Weights of a small transformer language model: untied embeddings, 753M tokens.
MLP neurons of a small language model. Each row is named by its layer, matrix (gate and up: input weights) and neuron, and shows model dimensions 16-143. Each number is 128 + 32 x the weight over its row's rms, rounded and kept within 0 to 255. Numbers have three digits each. A neuron's up and down rows have the sign that makes its largest values positive.
A block is one neuron, or neurons of one layer that tend to fire together. After each block is what it responds to, as a language model described it from the Wikipedia text at the highest values.

L9.gate133:160115080109064135138077114108119161133134177115165100121150150089112121102118138126214123123185125187125172123119233120110180172107089147154112175151112096095139130113115101129143152107120124105161071165090114084107098135140151156150171107126158081116128196097107171130137030129034104112104191096136099122147072106106131105123103097127067124133137091105111096145165107122038133128154
L9.up133:057112189106141084166120136101195157131160144129116092098122163128166094093129114064134174142161139208145159131080199176160122171110082159181114174142155172139078174119111161149140142153134106117164058129130132099129105143125141089133198084151128114193097164145155090169158147086109141051097172108108102165155133141177075144137061103127083120115105132140141128042050124120192123090103
L9.gate156:088082153081122070132104128110171103113158173137115084099132142171085146141125175118131136140153136161147124192146091203134115136096167159141114122090140191179132129094119167135098117141099115146119122077114110083184109135132154119078151104113112122148077143103074155079135136184139147102099141209139123076161155076156099165138111114086108170164111111129114170135150137114143184151190
L9.up156:099078151106103149134087103149144138108096135118137149131057129146129135130155125126103094150106144177146132150167107195090128073118134142117069137044151173120064112142124115158126121058165127103105134101157124126115104176157156109139111134140122091099097169135106162108137038151185170044167165140143148064150130115153127156096175095121102167101111176123073093107072106100112156184152
L9.gate314:159119144124163172162118138092103113188162143134113107129156131131128073125077143100103192118084124128115104117161149100224136155115135114162161144178096161124156122115123139124130080170074064148124178055148093091113160077124126163093130159136175116137138150145145135098143125171081139144137153115122151178136075140113181138110139105089173161109153115093108106121144112082124071093116
L9.up314:166085135134142093183134153153135081184124124181147157172121154077145141127131119076147138128104118223158201140096144129126154128155099127110071156093097106072150119147114127099163148157109137132133132139153121129080129106116134091066105098143144098129131142148158117084144124137037095165158088151130099125138133082134173050135140113146123154079098099157139059148068099098174176141126
L9.gate315:087132125149127091183115084148150127109146161175097082135114112113118140170105186066142112084151148177158081128137110129155144163120140124105167136170192114115112124063102136154121132122113166115161050112145108110127094057129133151111105168140146070079143176084112182092154159152125142140183144152111080121112145081066117140133103130051128096149062106149130103110124108065123082125168
L9.up315:104146124164098118124069144138135157149128144149094144131105153167113114160095108158174163141097104159157167107148143189147140177086136094167130159148122153148120179115113135173106169118180139079074113104152120131098116128107198126124133113186136104053130101131109103137119132082134123078171097177163131106115071108179151102121167130095107157153116125102125087159109099133125118125119
Preposition before dates

L8.gate25:140097149057143141102121107102132171099088196103106101104082140203170125120076095154144129158203074047136106075175122148086029101105084083161097145157161100166126109128173122176121103133134110123143101157114184118099163129156179083159131073147122150107141143150114154131091121125087105094151164078155084146142133131173123099142125127110169131158135111095069158186123118142154126182161
L8.up25:107055156160144103170176126081161086141095131079090133108110128116119143121174116120121129101159124127131104139145093129153101071086127156101092106182129151078113095062140111134106158135172013151132119119134182135073091105152104144122093146183117144121109106098156127124098051166105118131104151145129134096146143109142103170109148185118138121129075109116102186119096131074159109133253
L8.gate54:067050075125126135214143161126173108090136109113135079158148134114136123121158118149154131168144143110167141102100126134121110116161124099152165131100141131167066128128141166163119099205121152144148111172181099134133118090123168095083124141161148158151104063118065197118224118134140149135130134132167098134090129059151125118159159099138161137149163134134071152089127130061043134098094
L8.up54:077101145058174142145172140131190158100081149013163141152133147146182136136155149162124128129168137111132115134143141103110180060110154093118146084083082165081097187078059149104146092117104142080130167096181147100184163083168117116111134126103144155120158069135116137175174146099083122127176124092128090116115144104033118131160117153197130158105091118129143141125171146159136154142128
L8.gate59:167123088085111169127120139148125122091102110156115110111152180119081133131117126086099166094121198127078087113106176174113115112181107050144101152066118141092180120118103123122119175061106122112137178096134035155176175099133134166080119153112083105101152168115123130144066132173104110142106118135215078126086092108071107167147116140125196153133084131129129091150150088066166180130143
L8.up59:117132133092113104066188096112088176132180143109065104065151136128160154159100096130113093129148081154112176094124124165123092138132106153137156110182164086150095150116090139162127199131152114145081103133150121123127160087160161110085130092148098115141154105127179161126102169128170081198107181111130094086153128082144147139136124053098195112152133148126098112121072126164116153138112
L8.gate85:129169114114088064176088140152124104143180172087180153212102082160138118160128171169167170137142085137183118114069175097109075130126108101160151126131150114132071141105132124158135140168084080119120114112142096128121141139174151150125194098124102109093136167145151167115115179136149141100184090136081112141114144158139102125115148141057144085161185101101120136129065106082079159126150
L8.up85:097164178103072090164094100090118128148126064141142156104097091127132091162098134082116119138117122134095176085034151161100104136161158138143137108115154091120150121182142117086104095118140164158100107151102109170110130145101168138127201130176106188060147149131108144115107085157206137040142101093142136166135147159173137088135142136174120086170112116142101179112067114093136192133108
L8.gate137:103134191108132068147150115054170105121135138126136084157118122138099090127133089106146113234187137153163155179174101180140047055090178151109093096091129136126105140170155134203116147131177148160113151119155116098110096086191143152097135079146124146108144136129137090156121075122143164067105105142120109127125160111126106077161122065128094102117144146114112158120154167047151103142118
L8.up137:121095126179073120158181109121108081159152141155124112137131159154111102126122112128147095124091168098180160118181080145108138102137102102144180128092094136105150188151107141102161143161124069135127133115148063110171128178110148124112151108212107154151121124148187160133139146143104172145135117098095118142146130129123163127123120154110095098090103218127086066176121137075125144150100
L8.gate162:168094121117089097089128119041126072158170130156152133175121130160082160182091172097126082163133149175139175095114133120138065150073132119174123143162107210168126117101144137090111135139115148116125070146103072133096075081145168208127127122115167176177107139145138144110089142076160133094129147074131130108091183129103119127109115144058155137152133106137200140155147134113117151145145
L8.up162:128158133078101099124149115110078142157090128142098127121113143208105093154138132070107146146136085132124115131081239133153085143144112144086080144101120190138203128153133075104035101067108103118055101171128085147090120067100164105129120149099055181131137133118129126188110131133117120147069163116073075141119220099134145131151092104094158149198209136105116098143107061152188162087128
L8.gate179:125114063089158117103081127129075121135093099095104110091124115168138163118150164167150131138161079122134096116120115152166105128125153156148154113105093103187113128117137179143076136137164054109157099118172179138104178135151172153161137117100095121162060102104121134083141127138140123105158090111104088132145147082090097097074147141140132068094104171104099135096144177119178119098117
L8.up179:169163054127096083185161108148114125179093089061112226137157121129141165108144172103121094144124124186193153187090118182125109106124118154157126138102146156151224191112160105168144136189124172089067097090065141135173130110133143172151100137141126137095113171161141090136111050165117221119124130153198120160132156159059125183085136068151060101127088122123150089130126148145106127137155
L8.gate235:186092134108068167175086108141156085175169115163149149120149157111118070079148076129163112143057156068083114083136150146061172136182111078142136133123183107135103119135112193142171148074128171111196139123165121169122152146120163084159142114129085062099104079141122163119126084086141072132136128094114081080130135104126111174146087136185145115143175094142108115139081139150115144148130
L8.up235:130098135159096119135070136109119188185181134111168111135112181149107033114114099115147154118107213101160109131098132147094114161161109093113126124084114166130077191111101139072076172156074163152128097101229107197111169158104097140109111141117122165105134114158111119127142064136131140106149113121144133117115116149137200152139147129100138168173179168104120154098149160077140123144101
L8.gate248:148130107104093114123074133086162145165113112148197137108109168106137138107091164177170160170122147173131149137112168156127108164205192176179130101051145135160111119099206138124137143106134169202120156108197057111152108142158100134154087114105081123129168092113148121095157146129110156132125136133118134127135133051069137112136122126070200105170088154148106160116130197075137092097185
L8.up248:044096135103072129170128138127164133153215131105094080138159137116137096135113124123124124133111143115184115127107152127116137180091114119207126183063136156107133100137120097184166146088173116099141076103111098040148127136120129124147145204144118136131074062146109116144099165128151148068118121132192152110137093189052159102079102089086142153109098092122123071117153055145176156121121
L8.gate307:123118134150150147110130105176160073133145132050188172147130145153109056089125142118151101129154158152133124155145184130108059088111095126137136099095145090153096146154171158095145194108176113077102127091124137146127116144124108094124110131230144162126093147179061154169127158179156183138169105102194092137118109175067080184076133132174076149166078104133146145119078179090165162090137
L8.up307:106147160084149163142147146160082104149125152162163193152146082149119134104076134059156121101088134079054147160082106120219153102076147118116101153109089128128102078174154119154141153119137078073080176120113100165120115102126168082138133135177049148075106115155117135103164094179143146093122159207160108145148148143041088103195069143117108096148137057155100178135103129145117112121123
L8.gate312:079113107140139053163089151101101170144130123140122101084145107061136090163091154117133181147128156141128140194102137137151078151122136148153071223189124140164173193128121144167117098170135124130166086122166128159112154133139106158137148102107115176109083094083087147115201167077104125115124081102121150150144133132154123144174189160134124129171162127081163122156108111132160132095163
L8.up312:145088122096077054188073124072091142192076140096105164122149109134136216147135127090183141126070158116137159135140115162159082150167095177103136144169225144150146125141115164133170101138176142127127196177103140125135132059167144208122077154101108105108148144110179116122110184081121121095121101130160066166126089117162099148113110119162139152137189110121124142135095076110081140162110
L8.gate315:179104096096149129155087170052079110152126121089146181096098159094144095116132095140189133149160127111096113103188106161163127099140077119125132124107105141215089099095153113162127142158104079170162155120142147135111101112117112110186092094088128147111182139075094153109086106161077153092091107161128070081105118093083099103142122102124191128189201120145167120176141124114099137123179
L8.up315:123091140102112089142143142131106135109170064118096176107106139110119156148190086075157125176116093151153152172175093172078130123113090081108070168119160129141134078087176149090115109146156128156154115062161086115164122120102196088065165126143133155130092090168082120170152129147185175093144106105157066109136144122193132144150100153151159132136169062126176121131088112165150146186136
L8.gate343:099090157107178151159101084120117085145107150084115099080159126118117158104104095148153152159164106184154098148147127127142109156148159052135132144065096111163113148082144082097129163145190109157151156153129109185134125122154143127102233123042148160123124103109173156095055154119160157108145128122129156078092153104105108121147137148153105134142081141119149198123137161113154132133177
L8.up343:176149176163108061095193148134115147093075097115114103159144141077113095225126044109132160132221144127136167137098170147087119130064105148185124129128156160187136183093096148171147115144119089155127155096107154120117117091114179143169130104143116140132134158125122129106076122095089104177087145082129084118175197110109149174180131129128184160154108134173082115152125097150170149060072
L8.gate387:187200123151086153167087092069076146071151131129138110111137134128137096136099142124148096112170075163163133145106182134125106186067150128126156121109169175198136112167139121124105181140108092114139124134158085177162147117139194204096130161159166127128163076095061149108087119094160154107168119103124131144128141123128074113135106093072142108120088126122174193129071140123143182091161
L8.up387:125161080108106137121137151129109128144138162143137130113083098079093173118085138121182088151088121102164121107038144139118137192199097145124073117108190138129138166132117153105119101117140147114074140124157164108118136157108141133177111134128135143090178159107133114123157064105174109144098114070128083077118141092121125078133132163129170090153101146134074125116120089108106106233115
L8.gate390:087143156135079188193132145137101185126183169116153140101138116096116108161132122090157190155153125181157123150120127161126132084141115081193135081140137113126101124063134187157127107147176121125145104144183162127143114134154147128167097106170028075061108125120084181119061126151111070161129116126139138131087107065082137147172138134105110141207153102074131110080147169106161191108138
L8.up390:080135086089084109097104094131159171169105121103099091126097078099167127148099139102142125131139151156135096131162112181113156150188038132174096173160138073164138099145101090177130069167195187132098094134133154164116136118148146138134109101169080206160164097163181119090153141138141105173147182162122123121123106083141135079130098087052093127168138161083135110126090112147146139131136
L8.gate407:132101158123128098213177098111157116101145219074132074157100112136143111088140127132158112160088113139147104069139096143064148121124124129130133180128174209112053079038153158137137159114141097102074111134140105149130072101166158100105096112137186159141146150117096187093090158120097099113139106104078104146131111118157146142119116064124133127120143167119077120102128102111138126190198
L8.up407:172157132099154097161128097099104131113134173147112156104118171114165124139159104125197091105098101126072085085121156170107152161122111131112119178115153135122083135139166127152101091111183123130118069117098152147123121169150154093154146126168136105126098154135071205075076092063080145064125177108167113107122144140123114132151124049114130156124134121132113172126150159122131137162183
Prepositions before dates or causes

L9.gate85:129075113128152128164154134174071137091124209090144148143167177137114133115066109137154232111130094141150197078195145123138093118105085136146136114105097118123147120155074114191124108133065102087164118127099084069084120126125123071119110052088126159108135129138166103089124116130085114136148148161104112113082095080110147109192124099110206117170137115094133105174075122066123170123136
L9.up85:131129071142178097096111112182158102119147105189158128122113119138114183102104133142155100097155165141108119127149164097141172133108125129135116143126143111084074138085165147118100165136065181139192168116161085130163114106126196133091130127088099186104133097145198131093146099165083147155133152117088153139104110131150098114094130142165081138133137127116180106112168156150146137140088
L9.gate97:185147120140115159137093157113095098157100121099129115122130190164090143107088192162111138098184097163139153079105122086171139101123133120120173143109175153161151163123169130180140149163118086079058139054099160060113106115165173056179137128136092126119060132124144144194083182071184143144161049100127171194119148156116141121091099067143116135137148130068091161129107192091122131181106
L9.up97:126085099130147098125094060147072128156148173130136075135112174150127189119067130118131127146125132114133095110129151085154166139117198180126160095110129129102121091058106150135176150150173131113162088196144092121099122056147149102112156065084101128095131101076211054105154130098130135136119157113176111130129121131141126086147108131134142190093111151070094115148168123088136156071079
L9.gate118:159144128092164127156130159149061111116155129206156081095167094165111100081072132095153162136124130172106121141132099118131070183127160140135134086070194144121144122080169111145087166151116124119136109050184057120201081162155141184131075135124085128119090103110127137108152197109096093150137145089084104132091063118151047096105112100116165142203090104145103153128141101064136102153169
L9.up118:120146133082101143164191115146156133104101137118118122140174129133090156129099113110110138136129116136077131177141061198201089151157122143150131114141133072130160095108049100086065111141131112115152167126131118172160175126112146175184098117129106152105132194121131096095106097105151097117145120114054158094146161085079109134125143131121154188146156114067158120159112105133143138101156
L9.gate131:138130133096077130170133145180125094130109130099151112192137191182136077102101073146122122138126146158161141146138084095111101097099124173113080100138104136149106103150086127091146111132134133105119142141160115135094161063147144117174199184124173182130090099127124115128081131097106077152114103189108113139104121141189110097109175108218161188197179107099161144084112125107057129146090
L9.up131:133122155059088113116129150136150164140092152094080233110127124134123101087129080076143097125151151181123156154093107161151070163158118191151137150089031057103117159129126107115077131127129184114104110115102094151069133100106153127103143109090114131125103152117128090165093086103099108152170099119073100160131140142151125082141090081102188143145151101083111154103096096146119137143155
Period in U.S

L8.gate9:113119115117091132132102130161144121130160165085163167156196189116142114128117097117178134118186164097157113081175120116117157188098134113155160173108179111105122125087122184158082150094139118075151088117107120114098112135145098093179148088086075149155095104105118149084093181149102067137124119140144075094129144115124107012200091160098159121157103146098173069105120173130061148159101
L8.up9:074128145087100137068135084129171058141125159112162122134110130163110087110056131135132102161059177139096145109121071147145116088069136124094128097135143080094068086161127185109121096161147104113119112133128166122096138062157137099134148119107129156116130152072116134135086095120110100141178102178119135106166180108151103148065153075106161132107119154118063153121101162160101113166140
L8.gate42:126121094055106117133114181121150147110129121138108140095125177128093117166096160177167102175077165149079142139166140144124080190137098110112119161149119055120114111071108135136108181160131146124128156164144143157105131138154100129168065122182064078129128094157124133163134102109128106140152080182114165129113130096142082090096133078104086115187055163098125125078073138112098118090102
L8.up42:179140139139141170158138135103099129106135193086166162167190113138070111144146072132141150147115175111152095176114084129108127120116136160129160138200115089102191119162129109191081158170133168163158139078110145106167106136128127119188097124168103088144105167158141155096124182084130121208147124191085112181133107076154108103115103108111103131142164158143115075097138143171171153167133
L8.gate69:154136108157091120163147172050140060123140160041153151139152115126139123046122168146144091154134130153147136151176139133186101094076180145103129113153141136119145165117147107109116104125131096135130141159110148096107066108133133197143130135080138102096091218161107101097089230115162153096125141137065160102065153119097091182130121104151204097147150149127139193111126132124091108167110
L8.up69:145099094094090145157152118067186148126159145113124059198182147126105183109153138182132104127198082126093149176124181161126114094150130109093096091109119131144147159125091095120119169150128125114189142146132096065144149118123094110139102192099113100129061099124121130169114179065125062134152112148174107154126117119062146110146105136119181096144141095153104105155114143112126102128150
L8.gate125:093141139163094153142124163111198056092186201088182129092210124155105118125126124105144160150095114090151123148150129096055091139150134074130081196086126146157125138151190154172132157169109139112115148164083140150111187111182155057112156082118118131164122101136156109107091180123085149100110118113111113163114137126115131119109133082099125126142124160086073126151096155150115097137104
L8.up125:145135150151143105112105142183079122090141180112149131150148169223131118120049102148099174138142126153118178133106113098118073141151106186130134057144187148098134142121174173109121105157105123149128119141139171141128112121138157103121082151126138106187053146162142133165135104141152064111176091074157127156131135138116127055141085105138085121160123121081121135095153149124154129016129
L8.gate202:181110134125114153139157183121101112137118166108154150207181156178101146068120120143132133155138096117087124112142061162125126096115147111117077087115130104150152100121186115151132138170091105076125129105141087145144108053138127091126087124102101144086168125102077105073176108077159115143160170108104109134130103140044161137151075103148182137083098136093131133150099153118138146147127
L8.up202:150163127136101095137133111157169111160151185152131087131151154128077129118144182131068126132113154122127109159126121134119127147100147159159159202120150194154088103165126123100179117073116094135180158113094126109135119104144115122156135163150159195129173128166058179125115080110112112109103096103116179142092090124161148065075143108065109117089132109127178099107111166072141115114195
L8.gate216:166112106173151179111072171164132110108141215097111134120100056139128093104116170172187163129107096130158153123182067082142141132166135188123123153166146155163085118146178126136079142188132110163138097111109152132138134074158159057091114102107121080091106092062149112087134130055107069149113111135071120081127120120141083113108088097157183141104126116137062111098095114163114086119132
L8.up216:130142064126075124110134091159131103186129108134129120117143120142093109104103098186154098102107113069056118122150142139156138119163122088108073218083139203100161151125080107160078201125107182100123191116171126104145127141139182129147133156122077157117100147108173187147125171165163146176117104161147113131142143104077135101136143147132135087092119123167119087097156152088116106138164
L8.gate224:080127113114089122166132165064114109197108129132161057188164164149127099064106120144150160103109116162195147139173108112132129145112173081144148178109174181160155156107110102160129136128152113085189125176158094148162182126154112164120138148098170144085172158177169101086079141123122135144194076129127159142114072096136121101130114192113165105163089115089150073099140121112146085077076
L8.up224:102164143092144079106113170114118118164180102152077183160148141091132090224114118133155108133147149146134071087124179159129166121126072059183127133128135131148078083148089095131133143127179130083113058124139095094100112163131125119078086064122077092093160108077126129081107126136129146091098153186077103118115131192126100143154128053100134097127126093132078086107159090118126137088104
L8.gate243:132158076108073121103130106110164169131172182125139113148123160143082090119136151189135204142154143168161157129166180170137156133075123128106130114095141126092155158148135149098111085176097164115151165069129174086117180160144150120132133128132150083066118187142168083126115135125096176162140090155149100122153097150107084183064139161177130072193089079193143112107130185110157106154178
L8.up243:135131114115118120097184130153103102098103144111163121106124161203110150142132101149140126195176169085163183101168171125093169161103134122155085146119045111137121113131081140114131122152149106116140149127139166144088159161125122052101146116118156111166141129074117099114092159090105138200113144149128101143115120147076198094151128109159151159136164093077135123110185228186099112079102
L8.gate255:079166118088109112132074119109165107122220140144120179098114096120018068158083064158099107128157140141119070105143164169105163097082128092176074172103151110141136196079141158095115106095169151082178128097171129115160109197140161127111160134109163131070094166083149135109102057064119175069044123102158139102098117163104105136155167158135115155158104097109203106122121137139163173126148
L8.up255:122203138118129183113167122123110123185117135195112156158137133094108115131131100080131103136092107092115068054187171197133173110113107101176108127139118116150154114071096128133136099069162091126094086177035117128113165092110119105153124132146077174135171154145145146145071165130085194098097099129201072112153148165122175138152131131129166092139173085151172133106123091121161133155121
L8.gate302:150121180103137179092075113113089147140135143133125172124130177157104102117105169159186145131161148132081145141172096141125121152209088117148129193143151145133145135071196156088098108161118174064101132124170117169110104108143123100132142129071120141177134084139166123051112146102113110113193086165176089100101099118121189099153135086202105104098158172132070180093139134133124136123117
L8.up302:153134156143099137137133157196129136108097144096139156114180145107110149113145160169132136177087139154116127053202112141118196156207137068151143093163098138133125149095091173138140105074140140117074140150066129143141150194133043168167108101112098157151138144095207129128149144095138118125123138147133201116103100145123151137112137148134111123138099092123134118120145154069000132130069
L8.gate331:123099104133103171135143094097139114117145143143180159119109106117128076119091079119117153102134158152160104165113150123115139095096169167120148129120171104152110165116094148127072151124143088071106158123094068117173108126182156118117122104109139116146081172128074117123132136094101112107128090152120074138086118118077101160127044098142094174173059130085191105097164147135149104108134
L8.up331:119128123168091125125149143122117098211114127162110106140156173201111124115113148132081146141112085092154134084125104100097132177142159122140185160140114078180097148109156173118083190109139168147178138227197126111098117151144145131164125136139105153180148129167213137123142183134095123134161117131062087137123125121109121093098090126092189073152146160156159128117125121144139090098149
L8.gate352:129066066179133099065066189109100105155180130092118164149132172194124117134110144148166156146163086114181123126163135074122143133118153126109126131120155138161071162123103149116058130178149123140113106070125154121093059153157118025148129189144131090167090163117162128101132184094136132120114188127119128085163124135099115076135189079091098115195166128162164167154089114104078166138116
L8.up352:142108096106130180121116109183106090180140170080144161089111133156092114104109197214124122132197137157149136101120134106085125072102108123138159133126169148156046121072118113129172106098162110148127117115096154134143125075159147106148081179110117146103117130142146163121101105110207110141167136166180102110176093132144123079185159096115134115165157106078163165080115150104076199152179
L8.gate377:123152086147071126194111148078166090103120148126118075076137178199120129137124099106097146180169111128130146147144120098166145156085180159163077183056122103204133112068179141118154123166106104148173097065165091092199174086139147120091092092152154104097122127107197136122106118151127183169133159175148155090123169107110131102096127106099152190151104093144093166133107219050080109089206
L8.up377:128198141172142169128154135155104111126136209152149100151096182226084098132110133105120139142091153125078162165150119088165160127119136149132160185125114140152118143134142147133112149091186132124125107115101140152128161094139131057146095108158139150170139133141105148154104098112105086132086176159127070085197142121106130123140125118127124197143133124137166118063096190109157137090091
L8.gate404:083152177112181092132167106114119109188080111095153112180192117141103169164113096119134111121145148109132151154116144147061159178137172125139178130104144094092090112103189156099184140111105093121131135167141108093110142136117143146128142148077110147086169114063135156110173210151118145106155160155158095159110163196136120101192131130167130143152162097163092148188123177158174084130148
L8.up404:157109093146174129140115099104145148100157088080162108134142165101106148145151137178094160161148098166157169209159063098082122130160176091133142123094079144166142159157129120137107098102130161129130127096170122098071197134126132114130173114116134135069128157078146148086111141089168102085147161133171142145164154134136101068147120121115146145152171106123106170157144148119156143089190
L8.gate424:115107187167114100155084151121130098152153235087132153114129175185115120071130130120193085177169124134124094174135091129143138126108125080154087146089156129085154104074158106193061134116127119134110137145081163154093156095127121116127155121153146136122150128154100140149062164118156127136114140115102170109117109183130150082090084032134117107143091128164075114095104169167126113127146
L8.up424:136176114109072167128124077127131122053056167080132100144082149182083124087147082088147112140167130191093109136152124108128152129098066158148140156169144070179088125184171102091109138137188182117093156102130159141118086101168139110180173159136085143157159080121157146160108173144099120118139114155113170156044136129100124133160086078134164167131067145090087160135130158130102205096099
L8.gate426:103052142119087223164092148150138112140104143101153106147151107208104072138065079136061156163167124102148171128178186171125138205115140140140148138124129151122145109157134118102102142138125127050129083103134182148125174114156148109135103097166142161061142131110134165089087145137180202107163119153169123148162114141129142105154077025103156077147101120154093163136099202119107169157190
L8.up426:152069136131061101159134136077160160125108116172116100110182131150201118090116096046102117152161202092106168104161122125140156199125170127089177110132149093095155153144111103079164126165092135122148185141122169123115147085156126155160114147152104115160114119119089175098145111167103116115169145096153085137097152124110154065111139121077127130157126097155115150142112137163135128093126
Before named institution or event

L3.gate327:089102142152125121191126161076098056078131062118161166135127104093144133127096134140131117156163123092111171106154040101096138112148128112092141109124149142209127095186138169153125110156166140070155092145102153125107150120124137144116150107180098105142099140076120121073120071150056164137156119127182098128113073119110138162133053147115184137150135128132175150136120169155159117118070
L3.up327:163118122057034137125198142195130157131140163166147106156085153173133085039130160126119102116158165136113157131136146162112121158140104103167125076114090099106128098109159149077106141124157108180117104163170131105109150111120074145072169136132091136131153143113149169098106139130110124123163131097111144111091158105110154115112139063147139103131073145125114095163107098124096077157182
Word and number continuation pieces